From a checkpoint of a small transformer trained on Wikipedia.
Size: 16 layers, width 160, 2 heads of 64 (1 for keys and values), MLP 448 SwiGLU, vocabulary 2048, 4.76M parameters.
Architecture: RMSNorm before each block, rotary positions, biases on query, key and value, normalized queries and keys.
Training: a variant of Adam for these matrices, 267M tokens, 7509 steps.
MLP neurons of a small language model. Each row is named by its layer, matrix (gate and up: input weights) and neuron, and shows model dimensions 0-159. Each number is 128 + 24 x the weight over its row's rms, rounded and kept within 0 to 255. Numbers have three digits each. A neuron's up and down rows have the sign that makes its largest values positive.
After each neuron's rows, "fires in" lists the words (lower case) most often at its 100 highest values on Wikipedia text that the model never trained on; "fires after" lists the tokens most often just before its 100 highest values on Wikipedia text that the model never trained on.

L9.gate347:095158161135139118134116173131119131159097143113156135116145146149144161110138137144112136162134113165107143110132137090095166127110111131119133109098129095171112101140117148149088108109136135122110152140124149126182141136078124165101071101149129136133142142147168072151113149109135098108119107100140117099136159194147153124134153127154146145162106123096095121120136117114139081126142172139111152153163130093096153125111095134136124132123135184152117136112143129098193186120132115
L9.up347:174107122129123174117123118153170155131126113080136123149107143155133161106156115113126094117097158113111128105134124089138103152154149145131161137127133109144082118136107129149088103138162143151126095143119139145113097178132042108133093147121114129161182121127125110147083144079093122137106159145135116125110111165149140165118135140156132113158165118120087101148144144153129135121148127149120056106145120117130125137154131100085122142128095144182111121135115143160147145108117167
fires in: "candidate", "votes", "committee", "activity", "volume"
fires after: " act", " V", "id", "it", " ex", "ol"

L7.gate330:164141130116118162175146105146139112158148158123132100114113069138154152097118137163150105085093121093106151098090164151147121136144118114153146112125133133132119114134118116133110085109143128163127144110128125142099096102113129127133136154162100150129162110130151174132110111136128146146118155085162117116088095109141116125160160145113143127108150110105107134097153100103168141132152129123125148121134129054145142113189132094095183119134135142112106142134064083112109131117152071
L7.up330:121173094097144170097173114101129101131132137136102164120095136143150151111125149163108153140126128111164145145124150119144095140153126111183100093175118111178123103124123121111180104104143122117099153100155091130160157111086131150131130137102146126138110133127131131159088121106111148123121119100152127130117163141136130159175139103144157171124175103117118090120114123128158109152177162142120161162132142066156109099113181110163148109143133127105131121153121172148136125104117142
fires in: "list", "large", "number", "type", "of", "considered"
fires after: "ar", " L", "y", " a", " one", " l"

L9.gate110:142148114128146130102141150093136111116141161104109098113153119180178128119136112126139116155098121097109166101112135111127122186131136104141147150095139110171121119132154135097141090128142108124130145145102131120145130127138095105109119165122125119093143096099164108132128154131133040140097112133149161151133169141165177127076162169130128118126126089110192113113122163124138087160115136096177171132119149110126138100132134113140132139134119155126112160142121109125132119150179084
L9.up110:123148093121096087093118123133184158107162108104109147134099100126165122100143112118123151111132130133150134096119203113103167162129121099144137189135101148168126120147147115095146119147094105117124124159123145124119160136095105133160103122127114131131128109125151122131130133124111120163128117113100167175115129137132142104129187140163090084132110124148135116138093163150121140141154138084164184130155087120134125121099156102116160168125145137117097112120136107158118160193131135
fires in: "2020", "2023", "2021", "2025", "formation"
fires after: "0", " F", " the"

L8.gate385:134118091100113127126132145122178132140111098109118103120147131135098145123112127119149094122147155151115170125171147136109130143151147136109128137123164149124110100171085155102101115137140149145144119120168116140098125113169113081117124133166154149100169091149105113133151129131063127156114089119176129148118074119189149145147127131132129066123108134081129169111178160103180123102089128126138149149136119121109147121125111099165120125139162144097148129122085106143128142093131101
L8.up385:182090141124129133109165103096117161147125096108089163106126115119162122138126122116120143117080138099098119128139140099116132114138113133162094131095135122147121121133109134142088117156158131126135091145074156150206105104125119129158141089142106153090115113146146133118117113142120151140150133139112114148168142136108130115102134136168172114091086159126096124163151173147131127127120113144090070095141124113138140165154129103105114132156145138162096123086144090079163101129097149
fires in: "first", "only", "highest", "most"
fires after: " the", " his", "he", " P"

L12.gate368:110109146138114185125126184126100117128125132129180116096140098128160122141138124143129132134139149111122184134124089131117148143137141167158131143119135098123170146111092107097121106153130164138194158101139126129158078111093139091122101152131137121138153135125137157123128123100117117173131154140128136110147155080115102124130090142113137117065143115148155110101088145101165113119182108086123166153082116143141154061127102147107122098124118112114117139102107151115105130104150112
L12.up368:169115148059099119120122113178154147102133133083120123112087090121141121109155137170138165141108107122157106077141101129104129154134147136122112128149117115137114149110145123152105129142134136180185138152115094140112140095098104100112135141082103114122119085121132125141109138136072126140115058163137135121142145101077123128102144124144111132155141085101131125101126171166141102124131105131158127101144140092130142176145135150111125107136132118098127118098125146101082133139178099
fires in: "a", "at", "according", "after", "as", "in"
fires after: "\n", "."

L7.gate227:149123143174155109147133107132115134109124130112102114172148113143129151168105112145162081147104081133101143100120146123124123189119142070124137125124148105124097094130094119119122089107134145126120155144137121155126160104141130108102131159153150136118106130108096141119148171107107093147115143100073103131155110111159138124115182145136133105130130158109096162141162139113090146122123082111150111172161135104095119136170145109097120132137144138087108136130094119147163109105091053
L7.up227:151152114144133129126191121110081103170122157123133127134136138123086131138147124145117082135153130144107154166134144138086129116122121125109100101120138141071104107092160118147145140127157164109103115136141132112179146109153130112089137135167071127065137093120100122105179149136123152122152165093167138146103146103132118144166128133126140155133126085116132118101166120088160131126124139114124108115130100113120106069110119122117145114113198140131131115160139107143086131125108078
fires in: "west", "george", "east", "joseph", "labour", "anthony"
fires after: " E", " Geor", "w", "ep", " Lab", " w"

L8.gate437:156108119136130116109146112124144127130120121153110150153073069102114090109176145147130145124110100139126147103092107122105099145139124118123164115094133107133071130111121118131128149108112127110109134128171102145136071149157080115110125111132147111110110124100113106156119157123137099116152092139128168146189169147143121149109096149104171120151092107096133136126127119151194047165119104092133120119116099100158145101127139125092113094137153158133119119118151142107129135092115131
L8.up437:113159149109132076074103137068167137100131085162092155128110122090104117162126180151137129125145139152083131132162112168116123147138139114097106101117126101125105147108113082093147125109143138127130130126141132139138105106109145098204146117145141095129159099143086142157119158127106117101101102135113101095171096111124102130123110124181178146138150137166147173118144116147137130110155141144140146146162138136167146124087102122111115147119112110146115100091110138118130147128129140
fires in: "in", "institute", "inc", "international"
fires after: "\n", ".", " the"

L3.gate317:126096104144153096118144110086112099159139125144111111122125146159139098149121143132193136147117143164149171109127118192091123152108148113120139110151125104153107169127101147105108108124103097164143149117155143177120112113142130152096104156181152148140090098138124126125125116128125120085097122162152111112131063130146111133159109127104131088126118095091098112155161128121139137125094138120091085153177128111144103144121176125103110077134133141113112092093102139137150114140126148
L3.up317:137115151150150108099168110144139139149166123111158112162189117098098123098152100091099143116099142152100147088106153159124121141131116168108156154116136086133104092124093104146163087135121141155109107104072091111140115115158139144139166098114128145120142122141129114099162150175131146105098152107131105138153085114094100142115090142106113132133095136104138127100113120148141156130130124139084181121161135120114127155100130141141126124104177100079123163164114108157137112093104133
fires in: "best", "most"
fires after: " B", " b", "av", " gr", " the", "w"

L4.gate224:114118157152134075101147123128149133118146097121117114144096123166129126128098126106096160097145115134065113136115158156156142143120124130081137123161164122142074137107155123150105156159120149139090124136142133163175122143148118144138105142103173121149138134111126107142133148142100116145089131133167087149142099112100137156145125115105147142138110114153143174084158107165100124124132132134122184130149119134087114095088160110179093109114109136123069095156111114172127090092130126
L4.up224:107137085133121125118120119124105108108105117131184084176162105134096108155139123097101141122147125124151125083139134122154124139124098135141081115135108087152141141105088094146171149153172190133105093136115102108199133144162121108136118135105105086129115157128107143115089129126119151119110107124146146180113143125173100120138141136139157134146121095119099142121142131113132161122179125144067153086120119160139138101127152133135127079135121145112152135119108103143103129098157086
fires in: "it", "this", "germany", "italian", "german"
fires after: ".", ",", " |"

L10.gate336:152133136118119109117099094117148138121153133121156150163129126133145144101153136122116128152096102095147153138074187115106149106141097117174141121125148117118096142089130130126109133158083142137168115128103136141142126131154119124137138122103122124104123127141116078146124147120154126113113135089102135093192130117128107157135117088117092150135071096134116150117150094154183155110163181135173136133102095135141149087123117063128118139114134112097077145129095088113087135113149094
L10.up336:118133092152099145093104122148132143100115190124150121138108126156144135144102114179105123105138113134157128112140150151134146104127116083160091109133103062120110144160104098150109100141118155097156099150129145151105133119092120129150115124127154145196132118129118133118134098146133121097140086143103067121128128135119110123099138151150174146130080136117123171120111104109109113129114199152130102133094132137138169152140124110072127120120095131118156148141102148147137129118179179
fires in: "in", "boston", "addition"
fires after: "\n", ".", " C", " S", "|", " B"

L11.gate172:139147104152136153157167128123126157133146115133110129161097118084098135118111120155126116113101102114145158104162136124133171152137193134073072166085127119126144158111085115181096125120133148131126147103127097121145139089122083136117147141162137093123122149123147125152129113127105144109108129195137151110145135118138109153165150125125123115112163104132109152105138156132120096173153142087107121146102138107135102133143085113098109177125113103131127110147074116134145146133196146
L11.up172:188119116162135125182127139110134099123097122138131150105090094160114130144136176119142119110113103170138145093140094134127132150161147130139175131119147135152172082169119132123120151153190146141143158132141140110107111118100124104120114138135090135120113147124151111119137168159093122138131136153138175106132061133090080138111150123108150119124128114093121160171074121151137104119104090131087146126145099179127114131128142165133134150139155115130113136148083129153099109149154099
fires in: "to", "as", "by", "when", "with", "after"
fires after: ".", " W", "A", "ing", "W", " B"

L13.gate155:193120107105148101157102167066078128119104054110135112135124099142139120127124123102109134106095125101143157139120167138126166114143107153119137131115169122093119150134139162136106111162150143140108104075151130109121131115123142103115095162146145109129084134148131108145150154098083113111173137133162088120104152168162118128135112136128138140111100096114120139131167112159119103145150148140140141108094156115122124141132123138197137099160125159131110153107150139122120135064134147
L13.up155:101157113102118115136128132115134122098105104157100099155145096123161146146130123118112161159158136106086109119106115132183096121092111144092124169112121142129173160129165158113095127160132129113125090152092132121117132142133129098123104140094140112163128146085124114191134137138136134100107148096135153115129205095128143148100122128125146122104141141147107127144170127100135137144140152115095183170130148141120177103129147138136109082116153159104118149162164139172160154157162109
fires in: "it", "song", "scientific", "film", "book"
fires after: ".", " The", ",", "The", " the", " sc"

L7.gate225:120119161112084117158130135150141157142123113138152114173136101174152148119085104111087159149143104135145152156138138091109106159129151117152078069133136109120106125080143126128136130142142158126129134129127142143188095156102111135114141128118119115107144152132120092124195160143077161103128117139177169144149100179153119136148147140136113140119121118156136133134173108123086124145119126092129142121119133178122139154073122110129088101142157150105148165140138090145132115160154112
L7.up225:124135131142137144108137125126088160130134084140111097106096115094159123127144123144091123089125141127113145102139123127093109129127094174149102120157129079127148097102076099121088144155061159174137144158086122115160132156145130138080108168134130124176116105121134099142099120164105117093104105108150158141127116148113086135095103139112105150160101098138110162106105116139103158128113124093119132134117127140172104173119124161155120114103103176144116104149115103108101117086138132
fires in: "it", "s", "what", "that", "italian", "cyana"
fires after: ".", " wh", " Th", " Wh", " C"

L7.gate307:098142124130124152148148124124133135103089125142133080133094113141156159098123132157121135133140119125116122128147138140093117121161115070186093099167095120076113139124134118106162126136150094184150132129095148154169105137133175163145128108114150119124143151086100135152136119107146171169117128123132126103159138137180120123136161135135126161142130149097115176108124156105129104118129145145096102183146092130076126126153143111121073109097163132133121178170128110156117120117150110
L7.up307:157111125154140119152126196099090112099103094147155127108160125133071129132087169090121155152127127139109142125111087154110152104116079132126124154121125118140141154118082150110107143139120094173123133104167145110123092101108121168144118084079136143121114133092124137084140149096116149113128162106113114130124118127127067153101142145099125082112137132155139104136163136093141196129143152114122119113153132126160143122143101103148125151177130139133165144150141109123095105115156123
fires in: "is", "as", "their", "was", "his", "a"
fires after: ")", ".", " was", " is", ","

L3.gate58:127109122134130114142110105096119107113122098131134159102103128153162147154129068104150106137137102094112150098152163134129115147186123123193151082098148157148120111181096176125156099155102070165144088133127161162099151117151124166111128125144129140143101134114140138131155132096119132127102100107119131145120113165111144158106119148099162101078114121118112138138109143127119117142169172134131107152162113094130125126108160130095090152140145131135141108074163094143108120132153126
L3.up58:130174118060145129107166172142156102156160147102157103134121137140134119157117149101158108121095085111139176131130110096124108140123133141130104123155107106046121141136109178134160143136107119139121154101125158119128094149155134119141113138146119095044124110136154137126161134117138121111120125163125165149114105154138135117109083120126124107140100164101123153127115145109125168144092126073118104151164129139130144129119137157137151135111094160164141133123110140101101095097125084
fires in: "best", "well", "so", "material"
fires after: " B", " as", " b", " s", "ater", ","

L4.gate183:108136103152107115132155091149094105105122153104087143107155131128094123146098075165157142120124113125121142114159141130124155135092144112117153135093158120143094140177132113146166121142138126153117119123173134170114121124156128162126110121131145112168120097094149105130152143119150120135119126064077173176099140149132115106116186139160106143104111094065162131145133124102113136139132149119142114132117186101174147104147108115159118103180128125140135104154107156125116107118149100
L4.up183:162100099095110130126123107155153133071117087122132141119135090116117107094164127120161133149109148122142149106120158117126089137115140110140130153150140088151147171125109095143153133159110122120158109148120154154174141140123135129140132117177134169168196128103120101146094122162127099077143067094139128142141108126157102138139109112117139144107132159145084151111122160119122099170139162146116108147097142135105114150147110109126082135120095067116116102145120076112115101116144120
fires in: "2023", "2022", "2024", "2020", "2021", "2025"
fires after: "0"

L7.gate367:125124125146129129137149129090122122096134169162120138123118140148142157086125129145135129120121058139137127110145125129079173151152104125131129099145129098095091148127131068106136147124127170130153133095121113133186126150118154124137134137120165074134156115140121087111125114102100102099156123145157118145131103174148118143084132142066123137117163097142168156134144141137107145117148103109117165108147141125125181120107129138101165080117139161147123137155118083107109081142169083
L7.up367:139122120108122158131137138106139192158132072133131129137182108158168080138143159160136151095182157128138112146128094128140113076146135131134122132103123092140156124135117126135151174154111145128100089123126108103132151132117115178111128150070087107129133142134137139145123111136123109114097154110124127089116098090111158171151172074140112101144090144124105137101125140139112150132155139149118102155132126089152120117121147183167140091145117089150128104125122125175106122153136099
fires in: "it"
fires after: ".", ",", " that"

L9.gate427:160106138106175190164148137128147140141157125103124129150099107119177094118108137100076123133105142089095152179151134106158155159102116108121111096092119099127128124115111146120108120186096106120138139120101140130161068156127070123139135144173138108149111089105133140159143130151138107098126147137111152098125147094147151137125123144142119131092144124158142136109123111126126139119168143116134124084092146099168147140160126097121123099138124044119155119105113121105124132115134141
L9.up427:141126123150136113137137177129137081115148142100140152146134153103109106169116104101122102102097128078143103156168181124139079143154135142153134133139131131157138136150084152136122093127153142143153136181110094126158127135123119131149160119117112125120164093143099107139111144106166130101091105173102098114136090113141114101115103159106204107136164117109138115103119111184135152126108139071151136132114122137118119156163157131120108092148163149107132128135156143107114167100165120
fires in: "in", "non"
fires after: "\n", " (", " n", "F", "."

L12.gate70:109152161139127134132088122107123117130128117116128092134109013135105138145124131155102147149101077115124161126145134128120140159123129154156109083071133150139088134158115098108115113155161137112142176125113162138110118097129148127128136138156183118084128123118102136128169169139133127115093116142127110124175114104150141135108110164140147143122126131101134124136084118085154136103175167086157103128108143149126148100125135113135123062145144113130119116096126132121119144087125125
L12.up70:112126128104145150124127122125124167120061151177132158177118116156123180174105125153114116133130170085098134164147075173113135115123140095145092132147127108142155139144101121143080125119151117141134094116120086144157075127105121109162130092153115130122116111124159097150154155113122090076119120110090159163164113137146088123112134134121139178129144103121145171111123111116150125157126089152144138119126102141145161117164111153113117113148124139134144115122146145122127152164175160
fires in: "in", "incumbent"
fires after: ".", "\n", ")."

L12.gate165:112133121118130151113146164088154125129129135118064136117152105187120120134122138128077114122160105115125156123169092123116141135113154120157090139104135096123165128143151120131077121165131142104106135108127150143101156118144131118152104157098146164085102135148144115199139094152122135124121078112107111150141159125174137128114122148100117112084113136107138124083118118120133083147179124123120133168156134163161145101105143137158153116144155140097119149153082129132106112072162152
L12.up165:146141116115085125113140114103174144126079141118123160096138193141163136130158089135153123131101142124108149128124106142121163079165143093130102153099129116131114106103112129127135116158151099104131086097108112158118112140109109154119088088150113123073137127106110125127095104113116134147155092118138122153131162178144149109121126182154108157095104142157120096116138194134111127095137117140113159144138150152107127141121145128119130148084146101151133139111083131165076134098166154
fires in: "it", "which"
fires after: ",", ".", " that", " as", " The"

L8.gate342:141128126129148125122165119137096132133076144113160133118101111154120146168110163117125108073126112129118182099096143121070132152112162144108135079142113136128094147126136111141099106087159174154102165165134149151098121148128127196141114164114174139126124101126130118127123148120114125112141126148122136189137121124100087157118187081172130101137108140125109185115156144163125145119137114158144173165114129127125151145128121140147153100119141122144163117120118124105096120160145138
L8.up342:142140147104154152159133156121104130132126138121146125172110120103143111117153135114149152103136153168122114105101080097127127098130121154113137110103137070169158139106118080118112082145123135149095182071104123086168113132155106140104135143079134095166102186098146128163150127141091095138144116120115143144090110114158107134130111118105134153137114088147153106122138107142110115163106115140133152194145099132110117131159138116124118103140152131101134115102149157089107124084160154
fires in: "as", "after", "however", "following"
fires after: ".", "A", ",", " O", " H"

L7.gate133:117129069092113101149160153113086133129107066120147161141133081133123132140147102084112119115085139116075175130100170112159149114168135125135103100151132092145073089145146079106085132167137140120163116143110173150119111121109137133108132086145142108089181103135137107136122159132095142141122138084150139109129119120130127151115126121155136123116128121129112128134125139153158138145132141129114063168148143102150139111158118148119094109108109156159139138108114089110103127121119095
L7.up133:152122134140150147142080112156093120113130105134100125095156125121142134069175125078129143191176128105069127149110128109135147127144083125140105126130140070147165111078076156135122139098165121131127134089066099103170126139126130143117146141113105144129127094090135127123130122138057135143141111120141122144087141119116129121155169095132147089102119122130146102151116129134118118105108183113128103172147106134129100118145135141109129138123165120134103159156134151129137098129123131
fires in: "it", "at", "venezuela", "action"
fires after: ".", "le", " a", "ene", "),"

L12.gate360:143091106153148126138116104175113110165136098117139137138151115142143136153145118153161119113138152113074145167089164124128110113177152149148130128158140126138100101111176102105108101151095145086121147153113132148124142154132083085146134182128122117153147130125131166145153156131109115097155114157168156102175145113157095152147116108161129126142151095094130149086113119128095117143150148128140106135118143125159170111154108164192101104148161124158118113174102145112093133124137130
L12.up360:164120167141107118171149089109111124156155114135132154095133127112142131132107102128152128096170131164105139136138119110133106105171164107139130141148108169132095111108148139075116106093122095076111095156112142165140079124138125115106112124126107131180119122139159125117139179118076158100183145160120126165127119101110142135145154094110143147130140128110105152098107102159070137114152131087127110152127115137163146137119155129113165121133124146119138131148118149162062085143103115
fires in: "january", "june", "may", "april", "october", "december"
fires after: " in", ":", " the", "born", " until", " from"

L3.gate176:180153129143128126142150128127157143110080107088092123124103113089090139120135111149101107153131111128118164161100130142121167146103126067128120155103143109158101126092111137084123103100127130137173142120119172203117116178194107111155134135118087155135091129113147131125126100135147111151102141094142152115078133099170124124146110114140138086067131131127119168171098133144113138124114128137143136153135132104111123156153137118144158137130092148115119150136135146145110161157117112
L3.up176:140157118119124085119119128153112139110144143195118161177107120109136128140109117160124130087145153083113105124174129089124109135134126111109078095096114140122121072114116144096133075124122135149129109133126153079133140096159094132148146140101089129085146101145087077148132122149148085116133080139151122095145161120130101148096097144167122155159166125130129140110120141113142144107135135143120146114116090137104131099103158142150113143115111190111106181167141126112120126134142146
fires in: "left", "east", "south", "round", "final"
fires after: " le", " the", " r", " e", " E", " so"

L9.gate54:112100107139135114160115143121132154127079096121146141147153157156135160118158134094128152113123102108156138107147161110162146151156171131145110128139105120136106125147155105081076087147159106119130088149116114145135105126085119138160128112136111138133137135095130121166151174087166116144145131175178127148116126145160113106119122106082160204137141113106124133104143096122171142187131086161154136136114111135149140121159138123125137100115101126154139112119083110132094128089153098
L9.up54:151107135121127133116151095136117109175081117115117107080137106181098101107140199139132106132145120085139113112102105125162127128141125173127135127141145070115141183143182118119150142100124084097168127135130135090161127120095088142123142102109120105145099118150112152148165137121126115142121140132120078104128144125104163133117125080112165122096145135108173106112118155123150097092105121110084137143125161108109125129114173149133143099104144146094132134173143134145148123083131124
fires in: "a", "after", "as", "an", "according", "my"
fires after: "\n", " \"", ".", " M", "A", " ("

L13.gate270:141120134112121132095133172130180141063144121122143128125110137180093112124088096168117133090149100117132154113126160084064166166123113117153131101130149131071117113075112140081134104121160152139136105118143139139100124103101096157161144116097094168120138093122143107116121182142093139140162133120151153151134126121152160137118104125113150108132160076129141123116139102097102109155106122118113101116124092138128150126112109112166144137124119165157141114123084139102127097137119142
L13.up270:137149111103168091142116183138083130120141150115124112144170067074149088096092125133122145118137142156163151095129110115160130141082133144104113136123171113135128090115127112177128118122128136098117107130122142108132130078094110108135128134144145121127120112159085145107161152109153057133121153128130099165122114093132116121130107142129140101107112155135128099127139163107105153174087151145104088100099135133166141138105139139114089163101114098098089145134116112164103137102144118
fires in: "first", "northern", "so", "highest", "next"
fires after: " the", " n", " h", " his", " l", " N"

L3.gate409:167093108101101144144145140123114124095097154143137109111182105187146132152107158105105139143122084119119118144089091125145139128140094108130133089054138139143127120128101119165154095134136116095106137139122088117154117131111135142130082124135105122125148135127154100134125123111108100138087142115133112145117156109126121162144121089138144141145076088081136119140112111099084131111076153101141159194155161135157147120137141150119129079145138093110120153139121103128120174152158138
L3.up409:134152104180141071120112141108108106156085133110135141118146138137129115154137114114172140152123140135117115168098144108143135122142151070130112125133112103162143141130164168097157112108145143111080125129081126155119139131079096146113104085128154132089127099132151141149109152101155136085087132107137130107159132175164106148118102119095136109128101125084170156157116120130129130117079163081123097141139134146137148164160154144141120139135154150152117172112136134146089172147093139
fires in: "music", "around", "named", "led", "label"
fires after: " l", " M", " ar", "ab", " was"

L12.gate189:180136109123107124136141090050116158121131168111157141087144092144175105146119114148099084138159150088101158099119129137105119154100113118165131135149121089148120102107122136099136153152133127138130127142136137165140104096095119090127166144161127131144119143113143150161133120139093112152135142083148154154107105139122075118104079151108141127131123141105109138079138154118126129105150148130140141144104085095122184137104112108119137082077118126116154118133106121167114091116152102
L12.up189:125136094130086138167147117093151126124090158106128104111072134108136130089139116131139107180096121150081152162136070165136132128126124115119101122129110150088131149118118107133094120161104157135121128091139171119147093094138163160122134179115140082150120147147127135136109094142102142143101107175142141110135159102122140140148116161183128109167101142125120116141113103150140114134175131164150131138151111148123183108103119091132134100104128142166084173118092146127097134124125132
fires in: "it", "this", "he"
fires after: ".", ","

L7.gate208:148127152116137132151121133104114136156115115141134119143118135107154107152110160174192079139077136117147160137136163162114157122157139120114158137132118130115092163163122162142112097111173200099092136101122146134131142142129081162107134122202109122123127120122113146145117148109111123142117176073143082121164124140122116158147112106176177138150112113118167137150142164121160124103137135128129102171110132108121136116129112110097119135109137140131099144188132136149153123143151139
L7.up208:098110114173112162139121104123177126162099116142139155129127138140096117139157109112144131122100135129132148101180157132116126108141156122123177151163111174105125158105144149137130183162151145110115167110110138121107114134102115109150122154127134193150146068137092128148170128092082139181116119100149126109131091132144114138115164130124134155142125101159155120139108130141162177139106128140087111162088127154136154119151144097115063140176123114093112132105142133141148123137122138
fires in: "born", "authority", "life", "according", "married", "personal"
fires after: " A", " a", " was", "arly", " O", " m"

L12.gate202:117092130090123125110134108111153139113158122142117104133140136135189118139098099132123107140117115114110172122103139114105146115133144134140128129112148156078098123133143121115101099167125154096116133101084132109110128163161117122149152142094174128124073114118117130109137139118097117090106117090153142131160131134162164163145131102135136128122116156164117092106124114140105126174106166132107220122116112094147184101131131107130115099150133167167114157132109120121151113073177098
L12.up202:135147135115132136164106180087188120118119120078161151153133071120143103167146107136084132086126123092116117132141134125144115096142143118091123152139119171125150137127124126130148101100159138111156139127045102123121128124099131179109129174140129124118144100128075116160143106149114118145107092137112128159128161153143131126124067086152140137142109101110092127140135110207158114148110146114116153143159099136114143119129126110109097092123123124100136107111150130123105110123128106
fires in: "it", "film"
fires after: ".", ",", " that", "I", "The"

L7.gate98:124136146163128124116104133113120151123123155136109066101127129148110108128128125109162097100166161129097170119179114117073137126112098111140123098143124100121129093086098116083082110136138159118097148094102125177125072121106108138152132091155100123143127121087118072144108122114132158159124147120172144142122129095138150115140084123120126171122125124115134174155105160120089101174161139135103124144140103126121131103139063120151109111118149124146120166157118101120117102105126113
L7.up98:145149115152090155114108102071149108124139116069156120124135147126160134141160135129106124120153129149116113111125158089125134091153103156107158141148134139152107121111155132086092100180115110141136098128137147063140116111119147127142140152147126114101127125078103177109122123146122180149137138138119125119132161129152133103116107153101139160102156108131125189147158178110184112109139118134094150107166113092121172138164145125126129163096103183161127146128116112098131095137119135
fires in: "he", "it", "this", "the"
fires after: ".", ","

L3.gate196:084161120126138153136108125127118126121085140140113120126105160117141165122129091135132124127114119135066165134133136137085153122124148117119120076103142112096125156124139116100150137128096131154130157084168110141129096127085122152124126105114107143143117107110152081159137124133103152078117142133122157108139123071134168132167095144114062061096120092096081140114126133145164115141115140163105115126142098111156137113090145105119108113094106171103130115123096077121110095113132150
L3.up196:150129088118123115145088139096091104123112078155157120100168106070105112117141130129073136097125144152116132121114151118078151138129122176120123116106146129129140179138143109105128110126162100141129110170126091109153102105152143121115155145145135114117123106160109131143154102141172111123094106135146160149069167056094193137117121152146101100132153115124116124114118117137131100103126168118165107147141118168137071121116164103105125145135130127098099137139153129131140128121138109
fires in: "made", "received", "won", "making", "get"
fires after: " rece", " m", " g", "rough", " prov", " organ"

L13.gate63:135105105105128191126083144103098120162130172121132118151116077174191157130140097149111142102113102120133139093116142083094157123162134129115119167155128119104142122131104115112121146146160132124112169109115132140165150145153111143142118119089173137118130123154111109156138145147103144137088072155112138133127108101107104139103120151125115125108126096091151134105135168129098109121149128125164155133105148127141197144137128093128166094136162106125133148146113110159087122087174141
L13.up63:137145122139112098162121084158099106106107095131160134095143091082153173145115094124103087064114135122156143135153142099140101107139177175116132131130130118131115113095157094093169096155108136141147141107148176099109088124094117164103136137143144133128162099139135140140149105076102144148141178129158112178095123128146124145137160163130144153113131107168118142135127143111104113082134166153124104144125113121110129135121135118146127107129136170147135161123121161114104108134182119
fires in: "as", "what", "there", "that", "which", "it"
fires after: ",", " The", " wh", " Th", " S", " Wh"

L8.gate380:137112177115116140133148137141091118166129155157166080107122115167136113124140141124128100152156080098140141128105117121122151118172096166100158130139128127103127141120136135093135130124149104142183138131148096185116069137078140108133080149096129140150116130119130123150129163152094112139146125142096106081153150130132092111113116138104108166133138094122131113106096145157054102140139085134141151109139090112174164176119115104122137107121120134128107152162137143144094162124130137
L8.up380:114093145153117122152134143132130152110116108154117111108112152121146207167139085150175119128136111150125112128126168139169110143121135114114132096171187143122111112129130170123117123132140124140134111156080142128107166141127094121125130154151154127124128133120117122116169172117150112109128084118175128118160157101120070160125122131085155176161117102113154166100113124133112143102138164108111151163105141103143116151160120093082133131095127145174086136097127136118113136116087165
fires in: "october", "january", "december", "may", "march", "february"
fires after: " on", " |", ":", " –", " On", "On"